From a checkpoint of a small transformer trained on Wikipedia: rotary positions.
MLP neurons of a small language model. Each row is named by its layer, matrix (up: input weights) and neuron, and shows model dimensions 64-191. Each number is 128 + 32 x the weight over its row's rms, rounded and kept within 0 to 255. Numbers have three digits each.
After each neuron's rows, "fires on" lists the tokens most often at its 100 highest values on Wikipedia text that the model never trained on; "fires after" lists the tokens most often just before its 100 highest values on Wikipedia text that the model never trained on.

L3.up284:113137126080142078101138166184106083119126133118126097083102127091169126100126112159090078162172108136164193126164155177171158128088148101136103126133166178116105136090061158093121116212113144169120100183186111094157129094187144127122095175144108140151144102149145090181129219180072102158129162148077152119165126130096060139146093103143127107097158125139109131170138062137176133193149
fires on: "\n", "MF ", "DF "
fires after: "|", "| "

L5.up11:123117150054074149108151150142083114100109123145113154139136128154133112120116153155142174075176111163143099121149156114163160165096124128149135115119142097097122076162162116100116200100107143163131129076145119132123086166081117178154125149072159164182147104164160137178117157152135043167121110146097140068069114173189176166161159082161151135095148128143118087134150154110126121173174
fires on: "the ", "a ", "National ", "World ", "- "
fires after: "at ", "as ", "At ", "the ", "for ", "\n"

L4.up232:083131170086151127155163084150107081108155059126147102095107159129099121070164087134131210111146104170140132144149113154176108169104174119084140139132129150147030137084111133149162110138065114179147142103114130135140157114165171123106059081133158127159100111187148145161116112176145150242085142164115206118087088160142153151105114074125184126134098104159131109103177160129170146143119
fires on: "the ", "\n", "(", "4 ", "2 ", ":"
fires after: "at ", "201", "|", "202", "\n\n"

L6.up139:105072123155131119159152087173118127129124131120119143138118107126059115220153149161075079157169133094076134205103103117126101118159137160090154163113150145102164146178113117097062078089112163106129104127136129098133116097146154092107154122102110115140151178104158109119084155090104182112124201100140198167103136132173199091084089203176149141109100076087139164157096163090183126121120
fires on: "199", "198", "196", "200", "195", "201"
fires after: "| ", ", ", "- ", "(", "in "

L6.up86:061169168079130169130099121133165052142138160154135119131152086112104111086174130138106209136161086091110080142138057165133136167108158096172065079094142130117082041155092083100111137142140123122127151091119131080155136130118120127164153073153123140101165100093131104105137173084169093088120165128124114117138107140170203085135170130163134131123113123088161198102110104125171097159173
fires on: "is", "- ", "ic", "umb", "ig", "osp"
fires after: "\n", "V", "inc", "un", "h", ","

L6.up705:122140171162085152112107174103164108139111132125089099158108170107104166196178092156105112122115144173154127161099073113155159177157163158136047062176175125164122155130195126165119089149109140164153125089141136126068168172165161162161086121125082165181141184192201147114139110106131122135120143116085176157115167068159139112177116093104102147129114145088091116133163154148140101135118
fires on: "\n", "\n\n", "in "
fires after: "==", ":", "years "

L5.up516:125141090067124115135136138150139118154174139170077111135107152168093141134116185159071109096119074117016120165136155148127138172149110107111135102137160167093164127099188150139099158121079155135109079073153178057061164107146095088094148081124093106184110152136086163088155139090104075111144130126143120086120141115075158115156103132086130120160151124114104143116115132140119112100132
fires on: "ell", "ri", "u", "en ", "od", "y"
fires after: "y", "at", "Sy", "os", "int", "Y"

L3.up674:116096114081159128180158127061146177136116160080096146128149168138170132093076114129124142173115094148126105166175202135143068208129162147168143085169110181129126063117140148143121197151117120128114150117127175153092139075157192158085152100135078138120138136052073157159102156176153076169114124150167136089132143125114120143161128080072113133070098111092119083124144090140118153121147
fires on: "and ", "then ", ", ", "later ", "by "
fires after: ", ", "and ", ") ", "followed ", "6 "

L9.up84:191143127090170152163105114158118142118118073140136148064163111119031126163146141118080096131125142180147139129173085108179074144140141172150150068153067146149165092152152150098152135151130140146124105168208101130086168083124072139129149161195111131164134161156123134151138112143061085084085113112080108133137052153138115101143124194124072136121170135086149150145132115134117154079179
fires on: "0", "6", "7", "9", "8", "5"
fires after: ".", ",", "-", ": ", "$"

L3.up214:140140108142089154143098093159153124162135140100146132134130166117171180154121088166147136124164094122123152131131101052118072146114094093149122105118121144087099130164130166085068149113169102078068117116146156117100153168069138133132149119088155118115106147128136128115148077151118181117096083129155148130152136063186140163163108156127066125089146134161114211136111194135157147118118
fires on: "\n\n", "|---|---|---|---|", "|---|---|---|---|---|", "ame"
fires after: "\n", "- ", "G", "\n\n", "|---|---|---|---", "== "

L4.up723:114100099179149116183225137105121135160148123118180128121170089098087162118136175151105118161099118116131035091150137116146147198130184207155163133098160118111187114110113119181044107120123193098089100182113127085124150114144166183122060116108142128159141153099140066119136147135134101182131154115119146143162075083145155060155152094087168127155071119091084103112121170153146134138143
fires on: "\n", "| ", "|---|---|---|---", "requ", "int"
fires after: "|", "\n"

L4.up94:144107160165132102121099118118172174145118160151158096096189130185103177141128157149144124088143128121146092144172131169090092114103143102185109094167123159090101172108178132098126117090162148053093202111178111175147139151162194144149119111227096161083103169106103098149092130062120114092108112145153124130221119131174117072112181178191115093104116143096159177173099123111158075139137
fires on: "which ", "ate", "st"
fires after: ", ", "d"

L5.up673:093132092144156099116151091104131094146181086121164133150176086124071137131128095130190121153166108144200123097113118060124131163102119086116096117197105149093059084086168101134099081136164141119133139075105130110107083128101174149143187169116131078136113123151114174068115138107124114140123123134126148110138138149180094070172169079097113129097158119142124061157143181048189105171150
fires on: "\n", "- ", "me", "ne"
fires after: "|", "\n", "the "

L5.up73:065138127152115063119140104132101183099135079133155110164113155129164172067122169128115156107154102141158023157118087148124181105157156119170149146139109138127172145154128144114116089132105141082131146141111139077088086107137178191123125119158095193138109100099130166169118124140145094223128143161058156104190149100114065092126205114149104136062135098087125142117145155144123158164198
fires on: "0", "0 ", "2", "4"
fires after: "198", "199", "201", "200", "197", "196"

L3.up537:134133114125082103137162083101176139150138161126164082115168178072151145070080131124081112110134100149083102055103154127160157102150181140078082118146162144089109082165094163167122138108136141071113092129119098165125114113065193118135070131135099122164106184138143140121106156151063085112132200074129093145085068120133058156109117078137079133133087138164148125109142145141090130174174
fires on: "\n", "o", "|---|---|---|---", "u"
fires after: "|", "H", "\n"

L5.up416:129109109121161115203137121132164118137118139142120112132136136033165156082134097105103129156094111132118117169167086112132111087068136130144171204168159131093154062107130141167067162159173137137085098147048125121107172177147179171103090077142100173169085149131124132152104115127137082126114147130085165096140138048140115057126084131166116172100126118155051144118138092178120177125189
fires on: "\n\n", "\n", "| ", "P"
fires after: "|", "===", ".", "| ", "p"

L3.up252:166142115086113112133132150159113160188121144072090140164157097141120098153147127119133160113128143138150126204161110168161138163108096166148129129109115158106135127121155110177110134104098116130114102140134167120120128058105099098147126101092138181127145124123154116101172149167171136157129144142152075049199141070201174078142104184110091213076132148106117162124145071131103117046168
fires on: "\n\n", "ent", "sp", "ial ", "ated "
fires after: "==", "===", "- ", "in", "on"

L6.up105:128075153106125127135095106084167142115076164103130147150097157173166152146127138126140156126116125106172103149109106131123096086106167102144116150123130144145118065086149145100102164138088089122162069161180118153157184141142138162139102145127118097094071103136085116157178212138114062194116147059129144141143148125136191130148131171072132130116127112142182120164163100086140138145138
fires on: "9", "ant", "0", "ap", "8", ", "
fires after: "–", "st", "gr", "-", "fic", "dif"

L5.up198:189096115147105150177102049146184132173128134128071140144148208157079151126136102192112092193093074085126158114205167087136103139088135093102125210144143172130125116125100137144133108141161123137142153124161157096096065071144112087092111139184125141093126131067120106099166048179130148086117108096091142103115164106128094128140178147106107173127141118111153138116103093118146158130121
fires on: "the ", ": ", "2"
fires after: "in ", "- ", ": ", "In ", "during "

L4.up146:121086103130106143189125138184166130116142154034143105129125086119160175150090128154141092161091164131144163140121173140156098132097176148135140079126133119143096104129166078125135097165166095140200141068148161154129165154136110175101073154157103172179097120170162138135129063140117109181151160148101141125131123153182127113096155123090145158142172130145147096100132186069099065120119
fires on: "am", "g", "o", "a", "pol", "ol"
fires after: "ener", "n", "f", "lin", "ro", "op"

L4.up129:146097075118131149155121118100134155113112154120088107107188106092075121103136167185108123186054125175167137100185113140151119122117174107104090120047146160129104079101145103122091142091124037155151123145143117097160131081134164116192123137098126117118136125104066104175133187138083147153141161093087109131132177137179160142073092108151102143093128145164166141176107114152148134101109
fires on: "\n"
fires after: "|"

L4.up517:198093080143156129118139153162145109131100106095101159128140105191165056187134147194095101157117088111066142081140091114162145105157149116126107118148086114149125124131068121134119172149172096145147117151162152109128085106147109143119189150167140126099107100115132154155138159113056147095119145127113135100091126123146090050158116118124110108128115157076184084098115084084055122103171
fires on: ".", "1", "ze", "ov", "ab", "eas"
fires after: "U", "N ", "C", "dis", "Sl", "Atl"

L4.up288:095187082218116127131149183176088106115141127069062127166132130112111115147167108164141151101106063113084077113114075116149097112182111149136161097105116101145051122073126168121152082062158140136151089118147098104067087127144095100134140133180117114116157181191185085116116191167131125096137120141153153166176092156201101115152143125111125106118138157082103125108107103166162184132123
fires on: "\n\n", "om", "um", "ad", "\n", "tion "
fires after: "==", "ro", "u", "=", "A"

L9.up621:128112166118073153180142093114121202113195098103160116104127109117106144157116067102093142107131121132136123140127090106173127120094114169124131078124168123165103126095151178176130157084138146172167185139161142093111159139140160074050080106142079110118116188112186147101149105101157153187127073109114142149054135128171136082137125100134112142135084129121115116105143167134093102079137
fires on: "al", "on", "Ital", "ol", "am", "as"
fires after: "f", "F", "op", "af", "o ", "ad"

L4.up52:175068120171124125146099105092117113120083084130137122126091124146107203170145068123115079168142162137088164111150146106070093103135132123146134145169153082092152118119100163100147143150197129162160051122132082142195111133119187199102125114037118132141135170191092143127124126103141156066133099080117165117122135145164112096161143123083092137108109150069107147128138190140126174169136
fires on: "all", "ig", "bour", "ill", "ack", "ce"
fires after: "W", "O", "p", "Mel", "G", "w"

L4.up96:151102142130138102107129097106098171085160191154128105161175167143066172169153091130145125112091133152162042117164194107174123114108104163118157183139076164138195113158142167103106152078099120206116129140083181188197157172102168111131139158147133138101128069181157186084100164142181108140102102081097106126091110144124123132100143106124115180084127069125073149114100063124170132184125
fires on: "As ", "When ", "While ", "ce ", "as ", "ause "
fires after: ". ", "\n\n", ", ", "\n", "ec", "on"

L6.up707:164125057113135146133139122107125126201060105145145124121107103154165207074100106098120158113141110166203160109096120148146095132122073167135124203135120114075187145098117192099140166129133162088075058142091070151148115116140175119107218119145099163136070192145116161210115116118145140110174086137069162125166112145144130161082129141122135147142166087113162125102156147125104081137165
fires on: "ri", "'", "all", "an", "im", "el"
fires after: "G", "O", "W", "–"

L4.up36:129141134073147160112142168171041169118106121099124130080140143168197117125141055105090151137132054081100093103159137128132163143125078081128158138147154118174128115130125098142084085112138158145150157164186120161185149088163131075059147170111112095191144126113159167204141200120195116107098084089150109118088136153130156212138165103103151130118113116098146106146160107120101074141147
fires on: "h", "em", "-", "ing", "man"
fires after: "os", "ak", "is", "S", "at", "a"

L3.up133:113114151149143183108158130115122126154166136094117125100105161121153171143092119122094082170075137103145095123074155122172105190111117105128107195116200100120095100142144173163143135175114141112162090175145126154118109099162157122131203093102072153149098097184088187127157161111120162169158082126141196154188138107124156089143096181108164131154138140095170166141164173108158065209098
fires on: "e", "um", "ing", "ant", "ear ", "der"
fires after: "st", "str", "St", "Bre", "fer", "app"

L9.up320:151094101119153144162146156155167130122098167129113162121167172203082147094068077170098115093118092125064145114106107171094132078150103116142065133152099146150097062083153156074122154135077145160126157140123163158156172153094146087111133133166115092135137075136135121134131126058105141082090095108105119122115122108157095114105186160130120193123139154153145120072097115110163131181104
fires on: "the ", "P"
fires after: "in ", ", ", "and ", "In ", "from ", "of "

L6.up371:195155082102103178173162155155130136088137165159112138159109170136169094159108156108135121126127120101085163111095139144172188166106212124124106149122102118106183166158102187114169121136115087125131127144156099103137129150127105161083161132075175141086181087143159150189199126074170084109111139095124101100110140109125109117156102162159140138136057175100151129111155081118080125120149
fires on: "im", "ym", "un", "U", "ic"
fires after: "g", "m", "T", "L", "G", "J"

L6.up335:140133114096133112170129148093138081057163107120160113108092131132146149156114150141113150124105106122132120172143158207180148210145130119126095127121099163112148152126161130041158160108110109115078132074125066074181123139146167136126132096170115099162141156128205142115115140140116133112102097142174088141063174175087199075162141137144170139077084099133140107085150143142128110124129
fires on: "ir", "ly", "emor", "ur", "ound"
fires after: "M", "m", "P", "p", "qu"

L4.up742:126152124174126122130115124154143138116132180146135141178146102208135149126129148150126180114124096168087177122054098175138167163143114167136135145156184087101116093171105133157119141156177134152145157150100089114114144145137139095143124130196122175130089100164099080152163144118124145124108222099164156102076201124130150095100116153118102117175092185134150163220073175087196078121093
fires on: "|", "|---|---|---|---|---|", "a ", "|---|---|---|---|---|---|", "|---|---|---|---|", "the "
fires after: "\n", " ", "in ", "|---|---|---|---", "In ", "L"

L6.up716:179143134127154151135130100135063073127118111187121146136088117093174148101138112162100127140167064095080185154114120208114148153161112113060097098113103136122227164110165178084141125160117154114131133170166075124156084122137077140127091077144151150163136111146152163157080164127059070118127144121129142142112069105113120144154127096145130129163093151186109105141143130122156137130141
fires on: "h", "ch", "H", "c", "k", "j"
fires after: "I", "A", "T", "os", "Z"

L9.up605:130177155102146116107121136158083115109148092196103121184103120125110121096119177128144085145130068113153047102116142151117121154181105147152078136149150139063109055180174135117151126078103123120124114166159169189137158180122144158179098124142157120168078129135144067178059144169106117159174155111127103097082166160087153107139130098055157126098148160110128154180113143112122155175157
fires on: "==", "h", ":", "| ", "su", "gr"
fires after: "\n\n", "A", "4"

L5.up185:120118132105176142163136089100143075099076111121097118118108109100124103098121129139112144085116109186143166136173142160114095174077133129084102154027121070106090131110130080153067083134098168166131103137091140125097095161160148084127118151102102118161102110131102201126147073124095077158151151099081131121112074111128075105117148066071125194128130112075149098137143127139149115145169
fires on: ".", "Party ", "- ", "Team "
fires after: "| ", "0", "\n", "4", "1", "\n\n"

L3.up399:132167141144193117174165079153171120119196091116169107122124123097130132165149161160099054094155089108174125096084157124198186098104116073130135092098170100130161152127158141105132179171124108114181144151135090158108160074182145102121090142144073113137119161107202124106136093108120147158144126141148089156154111103133205153109104135142109168094112192144184151147123080120137077115120
fires on: "em", "ol", "um", "fem", "ati", "ation"
fires after: "l", "F", "d", "f", "L", "N"

L3.up242:184140091123160149185103184199086146111137123090129168195117124139098115119152143182118123140064138100124113130074121192138153127144146146127122165071137143063128140166084192154159144104059093159148134150126118111108122172173165120151108120158129135103139160199161102141095140096147113155179136112120119117124161124103136138158130163085126174100166150192171193117081099131119133145149
fires on: "h", "a ", "ym", "ar", "ay "
fires after: "B", "g", "T", "t", "E", "G"

L5.up527:152125121096108135120133131133144111127091118104138108063149133111127171214081205131123083116132119164077081081200165132195121089154190125126073084110093106114178124134104151185093130174148136062144118129121151090117105168155105107121159072062128110126126128114154135109137129167114091112118138117043112146133133141120086102156136179059136148108140136145080053118176145124128083149087
fires on: "ell", "be ", "u", "in"
fires after: "at", "t", "can ", "int", "==", "st"

L6.up480:149076119079179145097152127113144086174108155137145139061142136166116059106111160171086103097098089136150087129136135118133128140142118088135134063139103123086133124127151152117126165166131172166171164129170144061036120116077147168212150096161105144135119118138145100073125184111155128127141123101159107120088132091153127099136092079185123103066128118080152159140110148059089101047131
fires on: "bu", "ze", ".", "ut", "ic"
fires after: "D", "A", "C", "em", "L", "U"

L9.up238:108184096116131127140152084156150108091082067133141151127095123089098169152133085152076228124219142088075103141131120075089087150136179086121123106127109126200129151181140129133032164106124076102159087176147134122141172086160103133121147104160122128165140157088107127186107190146131102151116124124129112138149136100133170105121058094129088104127155146150099144133153164143111131112102
fires on: "198", "200", "201", "199", "a"
fires after: "| ", "- ", "(", "May ", ", ", "In "

L5.up629:162121094135164136127113100130177133101154116112180105144122152121166116141081115158111132172137120097107103123069109139125163121090148169121139126139169173187171073111127162144143125168114151086087064186106181146111108069144189123187152147167162122113078131153119143171128128134090130132120200091093147113149073043152154094127143143171109171171165159165130162166074092153163101124136
fires on: "\n"
fires after: "|", "- "

L4.up168:102124121151159151136050155096127109096163137104151141075109109126087197146106042116103089136176118138094159087105099114083082163075111122153071140152155140076152080127145089139134102131132144132097103170116190168155135122122156148121109153123175155171124135087125102122095125164149087093162175066194154140088150088169119155066131125102081176161186149132144214143069079125155183128134
fires on: "==", "== "
fires after: "\n\n", "- "

L4.up489:090167151096148149125150159129148089049080191148157123099167134118140176121117096151135094079114154118167092106144137184132112104141121118094142103094110160135126163156231148125074163112098201097145114157131079115142145200124125114113115159129152164113119094132098161144131136086137164139128151134132129174145161128178119096146075092084139140111111105141094111153097150096148112234064
fires on: "==", "===="
fires after: "\n\n"

L5.up737:115120087082124177084134110084124111090142141152117105098137114118195125122058055126142139196113071155152157102149179094083150126163077105078132146091112159138152144166149146100161076154115153172149122091127165127116105088073134145144106096132132102156091158135150060121154147106116085128097078146127107140189149109131070157169076090126090108127071175105094089103137128077148164142118
fires on: "B", "Th", "Al", "Am", "N"
fires after: ". ", "\n", "\n\n", "\". ", "). "

L5.up453:112129148108190139114152191150186153065102133134110088133174103136146153151148173195144147124186179116044117102139102154172089115127094151164100104143071138140129120082173138149184122157168127134120072139135081123141116166182134138149116087138130099121121128127111155148101175099103122083082131111142189146169123121146125100123077138159113140137194201090153104144182157076145049097134
fires on: "ing", "id", "ail", "\n\n", "is", "\n"
fires after: "k", ":", "th", "D", "K", "d"

L4.up567:160143136063136126170150123120104101125141091151115138147133107168163137126106137159090127146128106147140142158083130162200091150117164182081102164098172148114147102118122186079087146142120145129168075173182091076142106112108089196143078167197089160127093123104073139168082157085099127101128168153176074141100120123101140143072114102147149105081136106099164134095142157096210107101185
fires on: "h", "d", "a", "w", "k"
fires after: "J", "Z", "D", "M", "Cal", "V"

L3.up224:188081049200107152169103098127134186135131090165150168070096108163179139097147149132121040110150185119158072150160049127147164119107136121129116144174157132148100105100126146150145088115093126114178146175108106150141186158148183119159066152144110169122124165154174153104129127128154135141101100116097156143152180143131150090143130103074107162125146104140112149168144131131084162132143
fires on: "al", ". ", "or", "ay ", "ose "
fires after: "St", "B", "st", "F", "cl", "b"

L4.up760:158132106154123087195160166133104133181160174156105094054144085144148128143082081145149118175131136148175161137137158172155103150116129140099132120120128139107107113138140088101171127139081169105086131114122141098172083100089105177176128080120127084082150127104110162131188201110117145126090163104088141157124132178145116130105129156130131083149058142149162095177133105169108129162130
fires on: "\n", "jec", "ic", "cer", "resul", "cour"
fires after: "|", "con", "re", "str", "fl"

L5.up26:158111075106115101142085108166103097117044131099119058119093141086164119147148144076136094135104030102136121120143189180151128144121125147070109140141091157164141102074138117074135101148084208111164130082157151164102093114159121162135152107155098136102135128127166149139110134176127097120111136106154070099114142152194040105148156101115086142119146112180134165150168131145096047092081
fires on: "ch", "bl", "H", "b", "ven", "h"
fires after: "A", "Ro", "pro", "O", "en", "ou"

L4.up117:145127144128109113102132150148170156106178133120129090184143150091120181103112115171165155112130149134104151138129122098171134164042132141164147156076151202167140137134142134098159129102108054115106114168152126140162132124094148166165170068130106077098119103145111087124152117146121124146116163141096173128145126097170114092091094095151127093078144118185173168073117050161178132169141
fires on: "\n", "| "
fires after: "|", "\n"

L9.up167:137094187112148161110109138130119084138077122145163139090146135046142084165145170189148109137125153178083143172107086104187095172151175136176176125109117191099194116114130104105184196130158158113121178120099105099127191136147169125139136157089136155180156103123161145134136095139098111096114086181067151149171112169153086129129108232142083129140089098107105147119169104104065156106126
fires on: "4", "3", "Rail", "2", "1"
fires after: "| ", ".", ",", ": ", "-", "–"

L5.up151:126086120163105135086103068148150153117147071092124134181109108151142137130149149125109163184131100158121123156180149113168179130172135137111136137205123143107091101097111123077152093182133165145103152105163115132085130124185169108176166150167084184146146099156146091110144091136125162202187138134128159137152149135102074138138110088079095137112131029112215103173085132085125139194143
fires on: "-", "0", "0 ", "1 "
fires after: "202", "198", "non", "anti", "201", "200"

L4.up34:152110072101092145161111074127166123136163175120108108098084151148112155116063103141089098090150118089098125150136123121127086156098194103038093179201207157151182171073091157116111077125136138144134132111091137146135125104152167061087132175189134123103149107086101099101127122167122144116130135064098090122200135137128163132157095145060126147066138076105156098117106216113165146067136
fires on: "land", "land ", "ur", "church ", "famil", "house "
fires after: "the ", "C", "is", "h", "The ", "cast"

L4.up647:164148131066140163133093121162099093132145160137117068084171117168144205057102126121124147118143157120137145093167141133139109129081084135035123088106136124107089132122174079086134111170087157161126073091144162116099172200091148157132103202146169134137114142139123131128117112086154127106136126117130146080184131179152186143203077131135137147094131120171145155125165158158149108147104
fires on: "==", "==="
fires after: "\n\n"

L4.up352:102111134168095178129118142104139155136188136110112097136136112175171123133152137135118124150131143151143166173172110139079143167163130126135139136133119199138139068098130179224151122143144145172121160190192109111138146189145097169092093072066087102155105063106129118152154143088138152154099154105115125165106121055125108090076130154116160144099163080114141149145122130118105103135178
fires on: "\n", "\n\n"
fires after: "|", ".", "==", ")"

L4.up169:065096139112166110149175146132163124109112126126096092162099149137149130124129081096124121150098142094126134101137147133124084155134121126154135058146077087077170175114155095116094129152110119092099136116133138098120128149169132076114110100165058063127155135126086129121138103067191096173167104109126126178129134157140096147177144168086161129058125070123121080174144157144147155152093
fires on: "and ", "as ", ", "
fires after: ", ", "well ", "; "

L4.up80:107073185088130099119135072127120170121143119088154111124114094112103192104094117153099108074069142106180125131087135094125135184118153091114123132133130125109113090108149072181150118128106149083085059146188091188103134112145170127185156138152092128130134135156140137065102115058126133119136126131145076138174145169172087152255097164087129102168095127118132116137189172097141198111111
fires on: "\n", "late ", "early ", "ob"
fires after: "|", "the ", "|---|---|---|---|"

L4.up251:171097193070145136166149138104094121122123128115106176122082161148171116158180128185097185130090091151136130110139174129156104186110068125093122058150101158125128094108123199120143113132144131105111214142138150066141131092122099111162160133157102105145124123140110155143167161125101093182100142104130131181125185107110122156101156136169119166148131116096140180113097074152099106138144
fires on: "at", "h", "ar", "em", "ay", "ak"
fires after: "s", "S", "os"

L3.up342:116130071200124122121131109139140078112133139111082111184177091092052199213115096095157101126065112128203105101121161117162122210127150133102140100145126149147090099141117143065088162109144139151131167131134060122114139107217153069140158116130089175099131144130170101122064137095139176153150130099087150165135115203107132140117093176126147162134089113080110141142145091134111107096117
fires on: "\n", "\n\n"
fires after: "==", "==="

L3.up754:128133104114108106142113114183155144120136074149149136109167101140116109126158094127155116164160109093091128072167128101092140076096135168186124147089121123111094093133145128136126130195137147096107162179141124148116069151123094109086212117083129157118161110167139103139141134181089130175080144098126197123144133069123126153184137104141091124108150152159134096097161077137147099126145
fires on: "- ", "\n\n", "ter", "all", "ominated ", "| "
fires after: "\n", "=", "at", "n", "H"

L3.up387:106164077186199069153078072170125099120093112146144139122107114130123109186124144096173127132178145091143079129165145169141121127038170096118108088122148143146123118163146093171129159126056137127124124138091114192130135151063125056150139126158133125122135103114134115088127148123171084095105045146142109189144118092144124075104178158098092098133154147177130197111147096102125159127177
fires on: "200", "ation", "Year ", "Year", "198", "201"
fires after: "(", "- ", "| ", "rel"

L3.up532:096177133162135090125107098132130145191074192160145134111129143137101120181122157100112154113121119148148107123114056128145156151116123097044112141136108120084131129147084156087131086115092150136168141149154136164075114151121204083108086141161156160157124131111161105135124142111140138141101131143136099146113152115120156150117102091152103179104172093034081090144067120179097116063138
fires on: "r", "am", "ro", "l", "lev"
fires after: "C", "c", "Ch", "Ok"

L5.up23:175118153140088143111111168151136158117119132129140126123154093166125120225126084124110211159100074144055150140153132118124114173113076152161121171156107155111130132099161110113124154098104158087125105118078105159165174154134155139101142081192113081130119153096088220130168098047153131198068149142154138145104123172099157176101141123069147083048125091123168133123170022094112163099130
fires on: "9", "0", "-", "8", "c"
fires after: "–", "0", "8", "res"